Weights of a small GPT-style language model, trained from scratch on English Wikipedia: RMSNorm before and after each block, capped logits.
MLP neurons of a small language model. Each row is named by its layer, matrix (gate and up: input weights) and neuron, and shows model dimensions 0-191. Each number is 500 + 40 x the weight over its row's rms, rounded and kept within 0 to 999. Numbers have three digits each. A neuron's up and down rows have the sign that makes its largest values positive.
After each neuron's rows, "fires on" lists the tokens most often at its 100 highest values on Wikipedia text that the model never trained on. A number after a token or word is its count.

L6.gate50:570495537512490431588466476479456556509537460571483495513530509522473520469463464427514470472471522558475432488455473529477534510490474499482497519492521502457391435487505537434536397585501475519518521443475509464452534537449542497518569532485477436485539556506518523496521477488465540494438550462528571500455429477526469440527467492502525545505493543485498524488511492433461543474557540573558534391499517503501501455424496544536518529543439570464472554491464485450618501442512523561456531563519549549471513458483501550489538564537526459529560495449437511517485476424516485463
L6.up50:479529497519496507542488443514492547496537484417559520548404499505585454522495522435475499443488506500518475439544549475523522453530580496506432568565484498564505553411504504442497541519536536554525543499481452568477406492562449542471493437509472441518545478497535437544442476549451515457528495451513524483551513406465539557528519488488443478462557497464546524488482515463569477522520524525545486507460541509503515453452513521515495446494514499509451513532530505518439461603515532525500485487514400557481429541497471494455441457437494523485475469485473483457507522593502456467
fires on: "," 52, "." 24, "6" 7, "7" 6

L3.gate423:534524548477479419561504451456469536451452473546534520507622469494525464480487506456543473454460468511478466531483525506494542507491522513558485483500496485467465541420475498435488530535536477494465495420477503488452512504471569436518602562416482520442500456508497508459479365518481576476488479510596494501530548525476543447497511448429493481405494503407544514540454487471495420515582566517507547468514495529531491508485491523488477541530461544484496516533489565522531491535517519563509480534464539511497491504434525532597497498481559498491585498447543466528462561449499538461
L3.up423:442478505558477495436485527490443500443516520470439516484491517598512463531513428540467502543469520481419478498561508427497473410455503491499408495469541499501495505465454574516574511511450542531485483490468502476570462525450476542542436537524421501523480445520506482534488543562520479446471573462524532503448516500478462443498494497587422497541418560484494537448485519436529594450493514523502394515462485471536469460489549460562497468514534501558520509513544460464466480541497501541539494419522471539538488447562492571433534531527409444523438514500487509488555503476492486465
fires on: "7" 30, "6" 28, "5" 24, "8" 10, "9" 4

L7.gate204:486499498507511480494508548550554452522473504503469479502472430493481461487419473475472508451514472461504523542489520403445438445492525548533469581560416428487397476532497537442473498522605503468523460611493464529500496588516491543446504494535460493526475497526457502486509502526469392488438452471465494461567542490449449452492567484480476538513533475502502470486508496568544441524440503528482485489518500520598478450477505528506554493531540442540485462447536452474564490524486542522484448478498489532453524524541467511421452485537543520479574503555460570493477508531509558562
L7.up204:407503483519461539506539509427579431507515517405485452487489481456473541472433490448543506539461491452543476500520551428521543477463480530582448467491448506518463489521516536553478519501485474402474414501524525517514465486539511470454508493434456496564446543472466528441438595493483542487483432557468523496487552497553535477433547581488419485510508464530462519507453496472576458496475548461550474513380450473501456496476485512463520550497529526493516476491491563502413533459465499500540484440459543498494530551479499446460500510461509509450445504489502581488454398545481483519
fires on: "er" 14, "ist" 10, " politician" 8, " owner" 8, " manager" 7, "st" 4

L7.gate516:499505503489506484523488454469517459547499467484528461487555488436473430552496530495475493452408449513442472500526544490501484501549504536620544479527514514470444508511480472459494499437519460452560501542524520496578519560480552579396559519541423487481409542515542532549498530498431475456476469444524535468504487493504516453443557532515535579521492523526493507436427515532496529484441574512446491483471489485432502547494567517543537474518520502425525517500502464476497512488496484469498495436502456514455500521487518407522520537496497549428551510429508508522533503528484582580
L7.up516:470535497492509510468488542453536553514497545474483518471510468497527493548516539411522470489410499468429450497506562495489513545524432549521527567515362525490480466550481570461551481523505526407541524556445509528532476486505530515547484507520530514516542458500422428485518562566499517497510466459503514462501507472411489490496476520528476549518466426514545463470543455481545540530535510507494513584452500448497522467572503485532507504512545498532534494514467496511521571487468509502480500467484516474402509523513454461498471538542562563511535512568439568475462455547485567520
fires on: "er" 23, " owner" 9, "ey" 6, " producer" 6, " Chairman" 5, " CEO" 5

L4.gate104:568440562467481563530515443513503498559472506488520552557497538493552409447558485519487471423460486486457531478498459462504492472560492520484418534545527541548485513490554497470470479540525435449467491500570463537434548523567553527486552435449434487535511503440464467482572500447455482428531468433534553510499494494517463447476522446507439458565527495428565534471528477512529442541517497481481543498393537505482461457569534494487492532536528594520519554426445468528529501441573462558492516433547558517532498532505494507546499499517500499497449472523489586473514496431480464426
L4.up104:485500535507496539508508407582474502440503423515506512540441487469493473515404468516484401451434494537469548480530411499504494466534503465528499450510474495474486480500429471452580436534472496529483440572493413498502469574538474543510567494481526605523491490460457557477444560481506509519516578504506497498469504479458450496452513528443500554512456520457528420473574495452492488548463482536518482512528530475454504475487488485507528536497505464423500518524476449523565558536480401535526530500450466491464460515475474504521469524549442490487525535501597528443500482471487485440
fires on: "=" 57, " from" 25, "|" 7, " to" 4

L4.gate353:518479556441502513503527480483547514541557482505531546464479486476475463558472510519482476464457512459507524581541467459532529514498453541463507575550488484502418502478518486468461575548469551407550518594536574472512490433528531528512602469563495419474462512498466525441436563472484523477407465492583464523409545529476486507503554517484470474469511515478511428539507528485546433591442493532530549493491527489498560530525498514502538559478534489491552531416454486432487493499531507490471540496527528518526522548464507524527559503504578473459482522544585556447475507537483486540
L4.up353:502513463469557596556460475415500484442532501491490497506503534569453495444499568522490522523439471586487497574490414430466513551529484502490448493476528511518499444515446431493505448515529536516399417567495499536500491433501560559439410505538519513491509487465425525480521495462524425553452562522483570477451436498473526516455533457435480517508443492535486529513520575493513416568561409506471552471527536492492489513498431538506503520504473445539573504486526464475536559430526476493494531484535533458481530456435509504528519416507530484506537493511501522438453458497461524480
fires on: "s" 41, "|" 19, " Division" 6, " |" 6, " League" 4, "enti" 4

L7.gate226:473518543552535546475544494487473456510482496515480547471454515487449574520468524505460560486510557483574538490470563523438505421516572503539556483512501509480531467546521530515553478518495564567491508532492473451474464487547446534514488444574528440465493557434439428572507469491487581551419435496506485477523510524496474486525431542526503599526557513440499500481492550472472595492460462463504455500522515498504529524480505505543540435424516576475528502498481489610494414487556556408534575513484551497478538478528521430508424515546460557446479442443500535545514483511528490503
L7.up226:504456522409483491541482539544567505483533521589509480445521462499454480511507467456510483560477558484487493476429507516495457514530552496572586508520475563522508568417455503465498461517536427477480472465496527490512473509474542447543449445473517463529533594508450503447489510516517487508465510528544499536465526427496576556476558489505458471513534486441553575456525484429499517523522519538424432484529489565525475492444604527544458412471451499474471546542515538464489526565493485470488452503471565477468531478461487481541465459478407435454581512458540543470418523470526455417
fires on: "," 30, " 3" 13, "j" 7, " No" 5, " 2" 5

L4.gate304:584457504503535455521525396502537493449542491506484528529396458525525432483506547503441479482462524442448517511522525501491444527575541538438449478495484532446521444541527516445499549544568517439501557506569509519507434436537497522459537445536475488462475525475501493483527448510488463484547577495552487500477484571475452499481512543482506531436512560491636514539541519582520457515516417654454474492454491486532490507532506557507542484481465505447483581464444493505493499537473502543454480423516504522478490466507586525476520518524414529454479550538518499509532509504472462579
L4.up304:489473515542508531541412409504502422424523458501451517559479504485427505493418483529508517477514505532506590475533517448517452511499429510471551533475494452466498470453568501536500529561491489491558510539543460474497573507527478514469505470571564492493470497442465557530481457510489470461459576523553426484420468458504546511451489535415490506534522523565529631547483475478478506544500433557475505507462460500433530471483544547490492543533528488533451556592515504487502560527520489463522536477480539484451517582552567490460565506486513538433519440532542512523479478528499500494
fires on: "|" 78, "na" 6, "to" 4

L4.gate46:519563499503442468502520479516540467509511493471494472508391511435513527465520537489502488502418418507486453461545484560472516417555468510518507509540442516583528555549431437501507498447518452428516558544489507505446517495488465611482490498532496524467579499500442549471536465501530576443560559451445567457539556489529435456516445547494460455439540487468474551508471523508483469470483437472540475464504460489509544519522515545558521509497505506459451411483499450490528426481482601536443458417526510446501517505517512482465505456555512541538473602561381522466518529493452482466
L4.up46:513427501478521473554491586462492539420540509490519490491529543535496598487538501461517523456553500489533588522493442479450479534502512573543479542519458425560426560496545457446492511494455478452499496492494492522467615501471458521410529538464472523509478528502519506543485557517501526511487556518448503500512520440449498466466358536512457529472528538489518443461480546512425525560456446490516457562472472532449558502529563518542492534528534485495433506459559472558556536486520486442530537510515518533494556527558493455465505533507484427521539522476474438606514452459483495476
fires on: " in" 54, " on" 8, "0" 7, " lost" 4

L7.gate334:501442510554529523473515499475471463513447557560531506541542543477534478471472505517504454499463542471488461510529493447488505439516569454512502492511515448400426579454586473512489435494523522547460418452402460472447505505555544394539566551484497520538477501523545493566533518522505479583504425506503510528485537496465527460547546466501456472524499543458432533497504519529493520433482498518496483493468542542496448471561507468517458467549502532525555534467454536434524453507492499557570507478467494612484443401419513520496509589469517496455543455392496507457478490466510511471
L7.up334:438465499509525416584528527479402551504477503503473513556534441578512560573514511546461456471460516469511481499468485459482522480512472518513492510490525479429492461453482530548549517520416481555568462432447476497477563535472528467439453504471487516515476500507537559487522457519527541459510511496535460527450455554449523576510500465508487546464425508555483511501513550531501474442489504526458510557536505533527460466535514461485523594477429504499464485524475456542522411591517518505508547493483504486544507440485455538510536599401378506536505457447480554489501544453513445516
fires on: "2" 18, "4" 16, "3" 15, "1" 14, "8" 8, "5" 7

L6.gate141:513556516506449443474490471515464558490567460491580506538523454523537557539516446524488423454505546487427489489494545511469515463475433505447514496526529400521502461387465551538541533546528539498498510480538441502452477444488569466473568442589476518520509518497467529490525444468413464501537540518475515506455500495489468433588513533450477594510534487461528458483529505473483553472534546525551547498475486506491514505475502590543487456531482540456457507549417504476558506488550552539523516468497548519529454461457416554468514535518482496428463439524492491405504506447453561517
L6.up141:461506507513542495511531533535508576448559556510552554548490490486502483475461493567526444519501456513516465481529484466526480477514524543555453501533555492480493464529486564548527467460538507536491517581418497515549448497554443613586512478504441514556455480543482485505512501547481470472465553509496489498496526452472547489539537465483465561475414630414487474536489576485502502531467544520485460464499456509499494472438505510503497548513508525554449468439457428499490516524455525541504562447442437580526523399498505488447438565549464496549511478447491510534496461579422478464
fires on: "5" 18, "7" 17, "6" 11, "3" 10, "9" 8

L7.gate437:498493482510527500522543419502502464467542471526470388592560474478492498371495491454454421452509529514503542509515476549524520511494478473478540463507495443551540500525516479497483488528502505505562554491549481527406527400582435482556563482536500488462561531503547489500486551498496460477453494479581494516459491481535492497483492540489551492513480556488521469562549504546602475488469427546491513544479514423496506475511437535480509551419563432522520550463526529484422556499534476509415473494551522478465474506515477518479449534597557497534525475469479580524552517489489498558
L7.up437:486507472487527459520516497555498528484454530477542495490477474486482552538444457436520601464514553519486491486512495510549439505432430541534476516539533543550446523587503495473463480445585439553476541524597520492448487600481526418563522479540471464411556536477477485498470545475526500517481559458495522479568548530494447480564487500495530466534498517476522512462461476529496489469470544513518414488394518477559490469469456486480506496513553566489529493443476467543592474471533626508528522495488566498505504482534467530496511488513485530546504518578474460455434403509463468461
fires on: " had" 40, " have" 25, " having" 13, " has" 12

L3.gate122:532414510456420424454454428457524548486439502490512502520519442518532520502531475476514535437498446519486454467470487553455565473485493583522484498536478525513516532446493501507467486521543538418493531500442558437450492496495516476419535474475516493503525494487498478469454488447538572498496493527504571518449475502496472385490554489515445488456572534462497517504473530441467459484525544578453483482427521556490462448471518463525495540521446607511447546509468505549489501444497486550489433474511533536476448527492458467533521538500532548470520531442507390439517594458485526513
L3.up122:489440541483435506507454502529472488541492493506544557538516461481485499517407429486493523485483505523515435515484468412469580453495512458538432515532486424510504527457501518529484546533544515499565548423489496459469484520473494455450567436443534506489537545496501464475504442530456489576558495524520502460527520545446527554510555530536471560533579545543605540495503512486525501504579566535529513523503499462419417449447481487427473494494485533491457502535592520568483447526522525570533506480469465548484491530431445497464576411428515508513558512437447537562430574483507506441
fires on: "," 58, " |" 17, "6" 7, "8" 5

L8.gate457:460586460474493440531484442526494490477526563533575443535528487477397462478479526475508465454547592461457439428572487501582524477466437507525552483521532505490558486542499519540473508466513490468520531491592505469440493602501535520544502583551433514489502549442535488507510518531511526464452533487571491547511493545553467539561440521537520508558495485497571528493535446447534560483511444522507514457479462495503551446476457484534474557491535434432506498455480480471525553472490579576528505573470444493438496588555482529518495493523494499527432519542517558463451487472472457449
L8.up457:514472467488428548514461444497519518550519481487530485510478488539469532483460559582526464501445480499479525467517432498522564505515515517490527538497492497496443494497473429566498477487507485461419600516586489515542459496464506446536528448451507498468487424486477546471453453454481512520492537494561503518553506532539515448513524518484458485468447527457556520469529486541558504471484558493455474513421502451503521563471510543528469530488601518469474516445470486517495632463537454504472459526513445569476538573494480415456530479533488504530499479511537562454491563519438490533
fires on: "ing" 53, " have" 16, " having" 12, " has" 11

L4.gate348:474530548448551441475530467553498514454508562503524436443506501457598485412594504480548537526540497487540481467454395481500521521532461502445494536476488554478519449509451476506538471472510489533502508521463439501461465577516481454512481514434540533528511484460505523483491505501555576523422452479469511538475585531478535535507437526617509482536576545561506470483551506528502547482417499461530547490472446547572523474520464483499487481515443421460521512452505522477513469493506535497487481521505480583418508522511517504489495465500561553563469489473611439440542555520541459494
L4.up348:522514550526537550535562511473526505442547436512535503518515456514550528526492497539527461511424551419548522506447448517443500445519528453543493545412564550514470483503499420482439448510481554489417503533473508506506501563543450418515433476439610430469556495376504509481452495497591505558446498481517474507458488583443471574484529438542521506494506552457491536508529546515587541502475519498515533528496472473499532486515529550512393422484489525539527547495521524464512474470505506507473478470531504523543527456471507585570551444512494498531577519591505525496536484482524533546
fires on: " |" 30, "," 26, "." 13, " and" 9, " led" 4